python train.py --n_layer=10 --n_head=12 --activation="gelu" --norm="layernorm" --attn_scale=0.177 --tie_embeddings=false --init_std_qkv=0.0318 --init_std_up=0.0318 --init_std_down=0.00356 --optimizer="cautious_adamw" --lr_head=0.00439 --schedule="wsd" --decay_shape="cos" --batch_tokens=65536
MLP neurons of a small language model. Each row is named by its layer, matrix (up: input weights) and neuron, and shows model dimensions 64-191. Each number is 500 + 50 x the weight over its row's rms, rounded and kept within 0 to 999. Numbers have three digits each.
Before each neuron's rows, "fires after" lists the tokens most often just before its 100 highest values on Wikipedia text that the model never trained on.

fires after: "A", " B", "I", "F", " D"
L3.up1417:491494489508466482451374496538523467586522495501480377495529522502435484488485477550517588601526575453443537505589602434443479441507506536493470532495557515463446479447458604547512486505542553495544552502495487467433522482423482573435513547517524547447479484508462523439595440587502488441520318476504568486485552475568552464470486494510583533564474413487526556425416424506478544480628

fires after: "C", " |", " c", " C", "E", "c"
L7.up783:438462489483572441492460394520630480552567539519471464557447524493469443532548529522544407610450506507531563400479485574424518563478547551535527520491477439467493506607432523546461488462458529509524417435452504500540463456495554487527462578532482494447483529501481522492527521539521519575492482520456541498480522461575553446437529496538473548494453450522472562403500503561515555505472

fires after: " |", " K", " Al", " N", " Ch"
L7.up311:548486525543490548607493484426514465472494495523521499495422573448592593455525542498532485488545450415491529499420573450498429457487497504412491460485440507545550417486547565508486471505474526502517575474477518477441474557509605528593558452543414473521498391561455540493522392529463511524493417488503511457587440516500492504459535598505548488526467534471479532522525529456427526480553

fires after: " S", " s", " re", "S", " ", "R"
L4.up663:435558516483413512558437441548524502448479496517488481420518490553529376533549609494531483493513553442499516495498534496455546533465443540450578503492484545451536548574519508479466512489592528517417518477530450455438474424508459521449402608607486459476486542396546459472447548433460536536564537484456521528567497499499501501465578450475505469521466471446456545404463377454437537553452

fires after: " ", " a", ":", " Team"
L7.up640:497524451559644486572582438535513556486537440526491560500495504517487595471540449487488563566429562500469488519462503566434550500449546478475572551462520581544498376513480512632356350551547506454489479444496493498470604477542476523549419622537469464428469522518545420507514461503437521527536535490543573570531510567452463475528380453435494522479508524434555435535451498498548503451428

fires after: " L", "el", "1", " l", " V", "il"
L4.up702:520543510596444519495489545540442543528482394580483421461584519497506482440499533517516595465478481463336503403611496617440445564553435463485493519443533547548533483468486533509429482540496657471569464476537440542508513463414511465502518437556466470471475497477525500529559516493560504513505475423523458477488460506484506598549528564550517466427494586561545497484513498515500469562484

fires after: " ", "2", " in", " Con", " (", "=="
L4.up912:536523608484488512484491517588534478547555437530526501487519526494442537575435541573477444485524519492420490520589565558479493473556576523487499475527517514601525579499456422531428499417481623487521539517495475499412491485522526507522473452478528517400510603552515549470457464443571493486536443553563511464579498566515473388533499528626474549445582557518542434425430563422485575450537

fires after: " ", " l", " f"
L4.up427:383504529523461454559557515575433512526542456499509539479396484519546471427416456494431522473467503552486464487565473510575508479374434461521421493431422463466456482398534578500479446471425464485479562504494499483594452516462459392437523495526486459484487478426589558518604517469560538579636568480571517559528522524501581450478519497483489396484457427541488520542462520496591480496389

fires after: " p", " P", " sy", " ", " f", " con"
L4.up539:402480545492463467520489480554454505511526421511484585510551417486382464499464574456491510488467587471370524580494519407444482460394494436462552526440532547500487465477579502494538426497433455503490494526516489561479521545557505455465449496483454458484528465458477522531494553513545453529619449441419505473414501578487592418447526441550472530516546576539390508517496465495542495501430

fires after: "ou", " e", " H", " Co", "as", "H"
L4.up1156:475460491430497528489472493573530428467590493528393580548547480469480571400405456617442573545440517398569479531452474538494501491548447515467485473504474483543554498553511467503522510553520497448522345446507486483440516557538552585575509477523484540389554491528505565436545511533545537495416477537467541584590572546472518431514572445500513531427501460497517441521510517452524545469492

fires after: " ", "\n", ".", "\n\n", "0"
L3.up326:539494460557525567487475405522494591462394454463554425572454526447561581520497458478517551514538526459478526497527455495504441490558522487476429546488557458517587564470590465508520440476482590496590477540411460577463468384508497447518598534551470460506432436392445559442494402520538526433545502467501431557508444440496411562468528562531478507473543599473479448493478497546547560509480

fires after: " C", " c", " U", " in", " a"
L7.up940:557510512484539484492525415491576488513463445553485542464447606512536529522480476521436545416439589472530500478460558560581587468518549515470442527507462506460578563504382462497438456476479528463499470492445446504485583556460504526557480524553519414585456610435514444491595482505520441490471447546470553505534525469518439496553472488471499554469473566430556484552568546587557561450488

fires after: " m", " p", "p", " P", "m", "ass"
L7.up1194:407477599457539487589427456594399520424497503497472513562519426541414406458491490498445472540449588428462539432544534500456438487559467451479583450465541485433549494472466373502548486447608476495478517556454503579411416463501482507406499580557545465425410439478557496425483558449505545564560499478547492542523532519415558468486490511498425550540466551472511557510515515591545481461377

fires after: " T", " N", " t", " V", " M"
L4.up649:393526487467486455538550501546483461622462496515421466490430505402497563574559498547501491610559600417484558491582562434583473578493533465482500486470499576483534471501496563539399494468490432489560538432554602527571466509495521505533469468579595507531441479581510446498533553488565528531478358542486496436474515504540507537425586549434540572541469558476554459516489580470512547531441

fires after: " J", " K", " Ch", " j"
L7.up901:461488578558503454495446505448508605529495473505536495564533524488484543425400493521525454540485475549560511430430478387541383522548473497506543488569421547504558466362510567580455474548428554541518520452516494455540446492537611512599550483460531528525596518449485565637475496492487497536508510440423539601530399429412520504555558532595484394566553465486441464512461558516516525472433

fires after: "ail", " S", " Al", " Res", "R"
L4.up390:609508534452520469572384488460500508625469545544442446417493447540486416559523505484426443466496490440536402548436484514467462488437533518594549441465530428525526495527542514409567441529541478443457490606552573578492528546523558522528437562551506500483447600492412443505593492448487516534515540471486501443473516485444478484534525568440452441533531510425502469397596549542494545461442

fires after: "-", " (", " \"", " dis", " the"
L4.up589:415569567423450450453510502577558558510430519529494495497475488521463433413494563525477525570522516462552452473565464495579512489522393547529470486496507547418507534546495595521358451499549425551570488423520567524530585431499449477540489445443572519479459573429478569459543508480584572463488454502547541569413528471545486432516474534446359453491487515502479553470516501507512441576476

fires after: " ", ",", "3"
L7.up358:537499523477488528527491398423508534471529526534454444522555450495484511562537573647527520462556600478478429424523411532476541491520527527397468503550555460500553474472423530522469457449472524445433540547583560477518495476535503503440402572598446442448514561483540494506457553506521522531527448481559498491568446578559477478552504463492541484522608500431515565579445539438478432480427

fires after: " was", " were", " is", " ne", " l"
L4.up468:487512512513610405553518503486503556561566496574577376488493506470554470519510484556534567564458565540516489469473485337436510555534435482467570571511428475498436494482441556512509517651394429398486546529560463473440538514483509494546483440442516514537496473456539532523524434492492583483488568547552514510589556483446433422439543530585527456466471481466526519490504585532505523604413

fires after: " T", " F", "w", " Th", " D", "b"
L4.up529:460557475426525575508438535551581394526352497513471504498535473464471474460537383408433526480556557401470512460503619322618379476526545515454556427548419483595522472517408516455504485485542552493410531506498432451556459444509563503514563553534497532446409460489500487558465532488431467515505489441499547471549430575498485559451573456464491520545494489458427545486501480517520600560495

fires after: " F", " v", " T", "F", "il", "end"
L4.up284:457543524498494557479479560449469560632505566491494478533503531484368524546525499479487533532550459552539474473456629500537335556435399518523514549455515549614493543494500550513558474425549534517502490526458488393576490535441518523467616543492458497434400501526505487510470522428500464516513408595583490486589521432534547549470522565503528502592518527514449534440573503490515478594548

fires after: " was", " to", " were", " be"
L4.up1368:455594555489487459568470529486527455543525481482498486510513559499627487425503491532541426530454599562418539400459479427399500552443506578444469537470367445516506506524457479439384474532536577468597466485508533475525599474457475511564482517557528501470551549517422528456565481481527646574454504525540517566474548445488505485464471657536460487430479535427536481542451523487465532454423

fires after: " was", " is", " are", " were"
L4.up604:500545455558555503572462456466511476511485422546517488446516522439491530489485439506516436465506540531432596497533498448375578572494563467456414543437485481505452443449479604479473434504470449518479471514544514344408493391522487438428510528461548542611522527487574551522638497478502564517445569547570463515561475536536461511432527567507460443517421592499483391528464534554465448524451

fires after: " t", " g", " G", " T", " sc"
L7.up944:398484567514459535589432452497491555552394489470516479447483455526549605510504468559569447547460452518439481518498520521525529466570509536487434533460499575565468493505536571477522474526572508566576513633406619508504400541519550469503511515531550490520445471435456519504424469460502537576512489547433581517459462488496541452457528522567426568548460503478555524537378604423559581535532

fires after: " ", "-", " dis"
L4.up463:477517594492408509436523558498502504449531442496444550465509532568572490523439541589475569477524545501545548469541458521449499529398467578468470603505407420467539460614564505482384473515436511493575437415504505489547517430493481547456551438467609495529490546472565488567502538525522469461552525509619567513510465558530518424474473586612441512418494504538641454549532442470536470553484

fires after: " c", " w", " ", "c", " h"
L7.up102:436525529555495441542556527573524532523533521541531488413515521542496442552447508464476534504541546459487502493583485528575501553504553478439460581469592470533480585555476425470442560483538525438468423473432453566524475379502490541427440502623429478478492522503512461497575447525583438454477456505567504469474582492471539503417474426485537486494495554535573527436462430499550495570513

fires after: " re", " s", " c", "elf", " v", "\n\n"
L3.up191:452506526478446555524521565542469570410486491533452431404493487528519498486514475494465459499515608455385578467470478437389483547503493462443525568520482480508515524461530486433524480553617457477528501492543475488433411341427486473490451459528501509471438476481535512447467511483460562581551452450537450419501532552461488420468602540462487481445538562496461577503530466564453497550516

fires after: " ", " |", "1", ","
L3.up45:447396470484568523442419407511435501537487411549479430475500455464435550479496567492497525436470496419459480469514551501532443508453591506459532501525519426558493521495487505496491439437585548553482455467417519484412442498451542449447587521630489501455583477407549513454490473500524468620583528538593505530545533627522442511499497463514508593538508595469468503429403439587492480477494

fires after: " s", " b", " d", " a", "-"
L4.up1124:516527499401507471566477522519474464486470535443497511487452540535384533517444513531371520532525470507516436537465539446624480456506481504399492459463428527496424403569510521528530457462600448514611524558563509569369423435463491571445476539490590461512437528513420546464470478570421490453545455484461513482506443531500514472464485494572565506535526560499476389511503446539533431488418

fires after: " E", "pis", "E", " H", "H", "red"
L4.up830:461479494498607445490457436510449509521544465483571533409524446525524512481496505455523550530462522508581519405492491527566572535565435469489548421503421464446496475468472437559465429550428523483543489400455509412524503473479528530454473489504512497576573517520467466475610523487469510551400472593548501533483548578545546456556497530543445590446549555426498470446499526470528472434561

fires after: "-", " s", "\\", " st", " d", " w"
L7.up1368:472472575453479442500530430544583378475477556530478487517483491500567469511520535456397488404479582486537459457454427463585415523553369439507505392371476557533577470493476484536449433480541525537492433493472510474453483462478531469420509616574500453462557504520519486476448485538494552439503487574456524520434563525380470523492468536535529467527544484534542507412421479567532443512578

fires after: " S", " H", "h", " K", " Wh"
L4.up606:485540436478589535560547481472436529495468515566517518422535459453456568556466375529507542514526424471441504462481532443503556459517516568389547525426506516494561473463573532457567527592478540519468508495422577480516552541472478543464403500503574478488561508502479505466585417424484531541499547516426533467513498535480421568487550384473523555467565531484467521624521527464450505469537

fires after: "-", " H", "B", "th", " is", " K"
L4.up771:444458536555501558507553503524492395605474443534589600472430438470467521458455515492548559458552510430487514477560678515513560541618565458415522512487500580460526484460467467477479464497528532490472507442470536447463495493478554503517428494464537480569447470495426504563578443453507514421549489519403478487483442485390497614563541461574471598424548437448596534543479505524504432571528

fires after: " A", " a", "a", "o", "i", " B"
L7.up1215:396498594519561463513369518581486469435408552498516564458399439436481512448381448517386520443535523507375432472527492388506521455514482475518559561438546502512545454451455518492560459490434482479584523524507550553570467520452552546531508550475471475527512492477497504468447549521450458477579482421559518455496531460503623505575433464471502523489596507536463420500518601467452499446498

fires after: " L", " l", "r", " Re", " House"
L4.up538:539523553473489528544513492567484512587526545490569593581563483454400555530443578537468447417552543503529513496482527565512410525486435468571525452492402567474498611482537543561491503553438533431511493496594497520558454505479560466484530524516436460500527450519481459551510485521532421470571475466568520473498630497497573575437570575485512529487474472570544547429550454542419529476453

fires after: " C", " c", "C", "c"
L7.up974:525419467504415526480431443633449438455516483556510520458464555555549485443487522453448553500548457493553516386525479474502506518493534507437542456484512569495564514574466442355522494502467564493533535494523500472536522512414478557643476569542487559506464636389515471514528423458587510484501524594451458510547572485537497401460466502518513502498466473458573513548520600551452512518419

fires after: " W", " r", " w", " l", " H", " L"
L4.up69:554564585501531534550533432522361457444492537529571462532551474486473566450492420508462525582553537415526561487586559427499469528534439484367477411508453566477482500464521451497496490613428524381498466402532559525487537477545443418464454576485496466510559438482541472483518444547494534467652452532465476558552443517525481512455482507508590572379521484396512414535561589558502478529516

fires after: " T", "c", "ro", " C", " p", "t"
L4.up1061:503569571537541479520391479518511478551535535538387518443450473451572528501504442539512524525452546512437530465578539472509531475462529575551501456456527469472540515516400456474498500432479586520522533456436563461559514448475560457569617564506496461447445534488597510515483453454600500608512557473492514604524465454477573448503580542469470479532530467480565574532559512594492507469532